Weights of a small transformer language model: 6.72M parameters, 9913 steps.
MLP neurons of a small language model. Each row is named by its layer, matrix (down: output weights) and neuron, and shows model dimensions 16-111. Each number is 200 + 30 x the weight over its row's rms, rounded and kept within 0 to 999. A neuron's up and down rows have the sign that makes its largest values positive.
After each neuron's rows is what it responds to, as a language model described it from the Wikipedia text at the highest values.

L7.down504,179,195,147,177,149,192,176,209,245,214,204,189,195,203,174,219,162,138,228,231,206,182,164,212,183,158,183,218,211,172,164,154,180,139,200,183,212,163,181,163,229,210,209,219,148,266,111,199,190,245,206,187,199,208,230,250,245,178,196,182,179,205,286,195,197,147,183,204,186,251,211,171,144,113,208,237,165,217,170,194,211,192,174,185,165,210,166,180,192,194,174,181,157,188,235,242
Responds to: Word pieces and connectors inside hyphenated compounds or fixed pairs, often right after a hyphen or "the", such as direct-to-video, main-draw, first and only.

L7.down307,248,166,177,170,216,214,150,240,177,163,226,157,214,196,194,221,218,179,190,233,203,212,259,213,196,316,202,199,150,169,226,143,213,166,187,202,195,177,228,194,204,152,150,221,173,190,196,227,227,210,233,174,189,206,221,300,206,212,180,205,232,151,217,173,260,191,166,219,187,212,235,199,210,197,234,222,233,182,196,229,211,241,208,201,221,196,158,166,174,187,178,164,229,213,211,194
Responds to: Word-final or inner pieces that finish a word split after its first fragment, often in Wikipedia headings and tables, such as S-ing-les, Pre-ced-ing, know-ing.

L2.down579,160,179,194,204,184,197,237,194,189,148,187,158,183,144,163,151,194,265,136,223,210,222,182,224,176,178,166,190,211,164,187,120,170,197,180,199,178,183,196,268,222,216,208,197,198,209,188,195,188,199,231,189,208,160,155,205,198,199,184,173,212,226,186,214,200,168,240,211,221,170,191,215,219,185,186,207,171,174,230,345,208,211,216,180,178,218,175,253,221,160,184,222,194,177,164,237
Responds to: Closing square brackets of editorial insertions or bracketed items inside quotes and tables, e.g. [sounds], [her], [10–8]; also closing quotation marks, and Title in table headers.

L7.down405,271,223,96,131,130,200,177,231,205,189,203,192,195,150,212,249,115,204,170,221,241,167,218,223,172,175,182,213,227,193,187,183,222,217,214,223,186,159,171,213,187,160,164,162,156,185,220,201,184,209,188,227,228,211,186,185,224,167,167,203,171,201,212,233,228,206,188,195,184,197,184,168,185,197,183,209,262,184,238,190,214,141,247,217,144,177,206,175,209,242,184,178,169,167,238,120
Responds to: Short word-internal fragments, mostly consonant+i pieces like si, di, n, mi, split from longer words such as pos-si-bility, Cre-di-t, age-n-cies, Pen-si-ons; also en dashes in ranges and hyphens inside compound names.

L5.down419,200,224,170,143,218,205,158,162,259,259,202,179,245,147,223,191,164,209,157,172,214,211,233,190,215,180,213,252,194,208,158,220,203,203,214,248,233,150,204,267,145,117,190,207,231,175,225,169,201,176,156,228,215,218,180,206,214,180,212,223,189,175,282,185,200,237,231,193,201,184,234,166,212,237,228,208,157,236,221,207,210,225,239,239,194,186,236,210,190,225,218,212,179,180,159,206
Responds to: Two groups: ordinals like first, second and third after the or a (the first prefect), and mid-word pieces such as de in defense or di in syndicated.

L7.down286,192,222,197,225,129,174,267,198,232,237,155,181,213,217,214,184,203,235,180,241,217,198,160,124,166,202,208,187,173,218,146,262,216,126,231,201,228,187,212,226,158,203,167,226,208,198,216,211,209,233,206,193,228,170,193,149,211,174,189,181,235,228,190,230,192,206,242,226,174,156,218,209,212,208,202,228,232,154,158,189,197,235,277,190,205,235,239,234,217,188,160,177,185,188,206,217
Responds to: Tokens just before or inside a person's name, mostly table pipes, list dashes and nationality codes (| Conley, - USA Ben, Wa|cht|el, SWE).

L5.down472,206,198,208,216,189,186,213,200,218,165,206,276,257,243,241,228,183,205,202,216,139,184,174,202,180,237,231,231,219,213,201,178,226,188,191,217,192,230,175,156,245,178,179,156,195,178,200,169,221,186,180,225,234,141,235,196,141,233,212,174,264,215,159,228,199,148,230,215,154,225,151,265,174,187,186,194,209,224,184,198,197,199,232,251,212,185,171,208,226,172,187,190,180,191,223,217
Responds to: Second subword piece of a word opening a paragraph or section heading, usually right after a lone capital letter, e.g. P-od(ium), H-ow(ever), B-io(logy).

L5.down482,175,235,200,243,202,185,178,158,254,205,132,189,212,183,205,191,188,207,191,197,260,190,250,140,202,198,191,194,251,167,223,189,222,148,190,154,167,237,169,160,194,171,188,191,217,205,178,259,189,226,211,171,242,245,199,209,208,161,167,223,212,245,159,192,212,178,212,210,208,221,189,202,216,204,211,188,177,233,205,231,148,198,256,176,154,213,220,182,185,218,176,255,194,177,171,185
Responds to: Middle chunks of split tokens, mainly digit groups right after a thousands comma in vote or attendance tables (120,16…, 49,33…), plus mid-word pieces (La-usa-nne) and function words like of and his.

L7.down349,218,239,172,198,209,205,229,188,181,199,230,183,226,173,219,175,156,190,191,202,185,207,163,192,189,172,215,143,241,208,177,117,195,186,181,157,229,210,192,213,222,167,212,176,254,176,200,203,232,160,178,265,218,200,213,256,237,166,193,200,137,192,186,176,236,159,257,225,190,202,266,173,224,225,223,232,215,154,199,292,221,212,208,173,157,212,235,227,199,166,224,205,207,163,192,195
Responds to: Second word piece of capitalized words split into tokens, mostly proper names and places, e.g. Le-ip-zig, Blackpo-ol, Ah-mad, Herzo-g.

L7.down583,250,164,197,173,198,221,186,182,196,202,199,216,231,177,145,227,185,222,179,204,189,162,187,171,172,198,182,176,255,208,196,191,232,241,209,228,196,179,246,205,174,219,223,187,231,196,158,179,197,208,174,194,186,213,197,174,204,200,168,172,130,246,179,191,188,179,147,206,230,218,246,184,168,200,215,232,178,193,236,398,132,207,156,196,248,187,230,180,191,186,186,175,223,180,221,204
Responds to: Separator and closing punctuation in Wikipedia tables and lists, mostly cell pipes after numbers or dashes, also closing parentheses, brackets, apostrophes.

L2.down288,189,188,227,215,223,149,208,176,221,199,217,198,179,226,179,238,165,296,134,145,166,223,201,186,262,234,204,211,183,229,230,257,239,192,187,231,248,207,172,217,171,194,219,203,208,153,189,205,233,245,216,196,193,164,204,164,202,218,194,207,183,231,179,190,214,174,213,231,187,264,181,190,152,177,202,207,232,187,199,317,206,229,217,201,232,146,231,178,195,203,184,232,191,182,221,222
Responds to: Adverbs placed before a verb or participle they modify, such as newly, fully, then, also, well, or the -ly ending of split words (tightly, confusingly).

L2.down583,259,154,213,147,140,205,179,246,191,222,221,225,159,218,203,241,176,202,134,235,213,238,240,179,201,232,156,256,210,148,245,160,174,156,175,188,189,177,225,231,205,227,201,213,161,165,208,233,196,244,203,233,196,222,170,235,194,146,200,225,230,253,204,166,220,238,233,226,197,224,195,177,224,202,188,185,197,224,183,218,180,187,202,217,210,164,162,180,204,206,146,198,216,185,242,191
Responds to: Short consonant-plus-vowel word pieces (si, di, de, co, ni, vi) inside longer split words, often foreign names: Jes-si-ca, po-di-um, Van-co-uver.

L2.down491,201,221,245,154,219,210,200,190,233,262,218,214,182,204,150,166,180,192,256,210,199,191,206,196,133,202,207,192,192,187,176,160,215,222,236,204,209,159,207,205,211,152,198,208,199,209,215,190,202,199,193,191,190,236,265,191,189,165,202,204,180,200,186,212,185,180,171,201,223,202,158,171,181,225,217,235,203,183,245,374,189,214,221,199,189,213,205,214,169,183,183,192,157,119,227,197
Responds to: Line-break tokens right after a wiki section heading such as ==History== or ===Cast===, and sometimes after a paragraph-ending period.

L7.down344,189,219,195,201,188,153,243,208,212,237,175,168,189,175,198,213,185,160,173,246,197,180,149,169,192,208,234,183,167,171,162,253,191,207,249,240,249,241,236,233,175,197,189,203,240,208,171,196,193,202,235,195,176,194,179,293,158,188,229,202,230,199,210,135,183,220,220,203,177,137,218,220,218,213,204,218,152,219,188,309,215,189,225,181,163,173,199,235,180,228,219,203,204,194,182,241
Responds to: The first verb or preposition after a subject or comma, mostly had, has, was or with, e.g. "which had flourished", "the book, with its".

L2.down305,209,212,199,186,204,185,184,199,223,180,225,224,254,198,121,189,216,199,235,217,236,226,192,188,213,226,198,199,200,199,194,129,207,195,224,218,192,208,191,159,231,157,201,155,179,175,233,203,207,208,235,254,201,184,217,144,169,186,131,163,201,199,205,191,153,196,231,171,225,207,207,215,220,127,232,214,190,190,188,372,231,191,250,171,241,201,221,270,185,218,186,200,169,172,178,178
Responds to: Decimal points and two-digit numbers in stats, times and tables (3:16.54, 1.73 m, 60 ft), plus The opening paragraphs or quoted titles.

L2.down594,174,146,199,166,226,256,217,191,159,166,218,180,202,235,176,224,154,194,153,189,225,212,228,184,171,152,155,238,148,179,206,165,219,197,210,203,216,189,150,243,241,199,149,173,189,232,191,218,179,232,126,171,193,189,151,280,177,238,207,214,149,238,175,186,249,212,212,199,168,280,201,216,140,214,227,196,229,181,170,237,209,198,210,180,234,206,188,202,213,177,205,198,188,175,179,267
Responds to: The word right after a subject or clause start, mostly had/has/have/having as perfect auxiliary or possession verbs, plus also, only, previously, comp-.

L2.down503,249,147,208,233,218,215,263,253,195,199,159,199,208,179,216,220,178,207,208,158,185,226,194,220,197,153,185,158,194,208,173,211,232,204,225,142,249,248,180,188,148,242,163,230,222,249,213,223,219,211,256,185,197,212,246,176,155,226,220,193,208,235,180,196,214,220,163,165,216,138,244,220,210,188,244,181,161,211,194,178,158,216,232,215,210,243,136,256,195,203,154,197,164,200,157,244
Responds to: Country codes or names in sports roster and results tables, usually just before an athlete's name (USA, JPN, GER, England), plus "by" after passive verbs (led by, selected by).

L7.down195,199,235,223,164,225,167,200,164,246,187,204,216,192,119,217,175,175,188,205,210,263,192,188,152,208,164,210,183,241,229,219,145,249,187,180,180,173,192,158,157,160,141,237,181,178,173,215,231,207,190,205,181,241,180,171,220,227,199,172,219,224,221,203,181,241,165,238,178,214,169,271,184,153,228,180,171,241,198,150,227,206,164,200,224,115,157,218,197,198,246,217,249,162,190,182,217
Responds to: Digits right after a thousands comma, plus decimal points inside numbers, in election vote tables, attendance and populations, e.g. 3,375, 18,676, 4.25.

L5.down568,130,161,163,229,210,244,172,227,188,228,245,228,252,223,172,267,195,171,206,186,210,194,173,172,191,217,242,213,225,200,227,256,229,234,233,234,231,215,183,141,191,162,171,236,215,196,180,188,198,212,204,205,204,230,192,187,170,168,208,187,180,174,161,175,210,197,287,181,222,247,193,189,236,214,210,241,258,176,181,187,190,259,148,157,203,211,201,216,165,204,209,232,230,269,144,226
Responds to: Short subword pieces just after a word's opening letters, often d, w, ad, or, e.g. Ho|d|ges, Llo|yd, we|d|ding, Pri|or, in names and ordinary words.

L5.down136,175,183,188,144,196,205,255,190,200,228,202,200,159,184,199,145,201,190,161,139,223,266,206,196,153,155,132,214,224,197,191,222,191,207,209,206,220,169,266,205,242,188,230,253,292,181,217,192,194,163,206,229,219,221,160,279,153,234,162,179,208,178,186,138,222,224,216,260,184,176,145,192,250,197,235,238,223,194,158,212,240,209,210,210,183,198,198,254,226,211,213,184,190,201,177,203
Responds to: Auxiliary or main verbs has, had, have, and sometimes and, directly after a sentence's subject noun phrase, e.g. "Susanto has", "The boat had".

L2.down202,254,207,208,214,174,134,225,195,165,207,222,214,186,182,207,181,201,227,215,248,225,258,181,178,145,165,237,241,188,184,232,168,169,175,135,192,194,230,153,214,268,257,179,223,202,223,206,163,219,164,194,193,205,203,223,235,247,194,220,189,246,172,219,177,197,188,190,241,234,201,239,170,205,194,211,188,185,179,240,207,180,198,248,156,174,177,200,149,201,235,151,178,168,155,169,188
Responds to: Short word pieces inside names and foreign words (Will-em-stad, Mikha-il-ovna, Arabic letters), and the word parent in "parent company" or "parent nuclide".

L2.down575,199,230,196,200,153,236,205,209,215,182,233,188,236,188,191,189,208,234,190,194,191,232,244,219,199,198,226,218,150,193,204,230,214,202,245,157,178,205,192,265,212,154,192,200,198,197,195,208,236,178,173,189,187,209,187,289,229,200,214,179,200,221,195,209,174,191,216,238,170,156,216,203,221,160,228,230,178,221,180,369,251,227,204,205,144,176,265,161,213,111,194,201,185,219,209,188
Responds to: Word-final suffix pieces, mostly "ing" (sometimes -ation, -ion), attached to a separately tokenized stem, as in harvest-ing, launder-ing, Chongq-ing.

L5.down427,138,220,149,175,244,221,141,262,222,194,206,172,215,188,156,174,195,181,268,208,221,221,231,177,218,144,171,222,188,200,206,211,162,237,162,240,241,256,182,166,199,237,182,227,193,202,216,229,211,209,208,222,197,212,175,254,228,217,185,193,156,185,196,208,182,219,182,153,198,192,181,211,184,182,184,195,154,216,198,120,204,247,191,211,194,190,195,202,188,156,215,178,208,252,171,196
Responds to: Pipe delimiters in Wikipedia markdown tables, chiefly the closing pipe ending a row or a late column, e.g. after Aug or an empty cell.

L5.down123,212,172,210,232,164,153,229,207,221,209,213,209,224,221,198,235,208,232,193,249,188,214,222,152,214,226,154,174,212,184,160,146,261,235,208,212,231,209,200,195,224,246,229,194,268,210,234,208,218,193,219,187,204,188,230,203,167,224,241,197,184,176,146,174,229,166,170,145,207,237,207,181,157,189,189,217,190,231,180,125,162,219,224,210,211,186,157,146,168,177,164,209,205,190,207,195
Responds to: Fires on the word or first word-piece right after the, a, his, or in, such as even(ing), tomb, age, opp(osite); also on to/and in ranges like 1981 to 1987.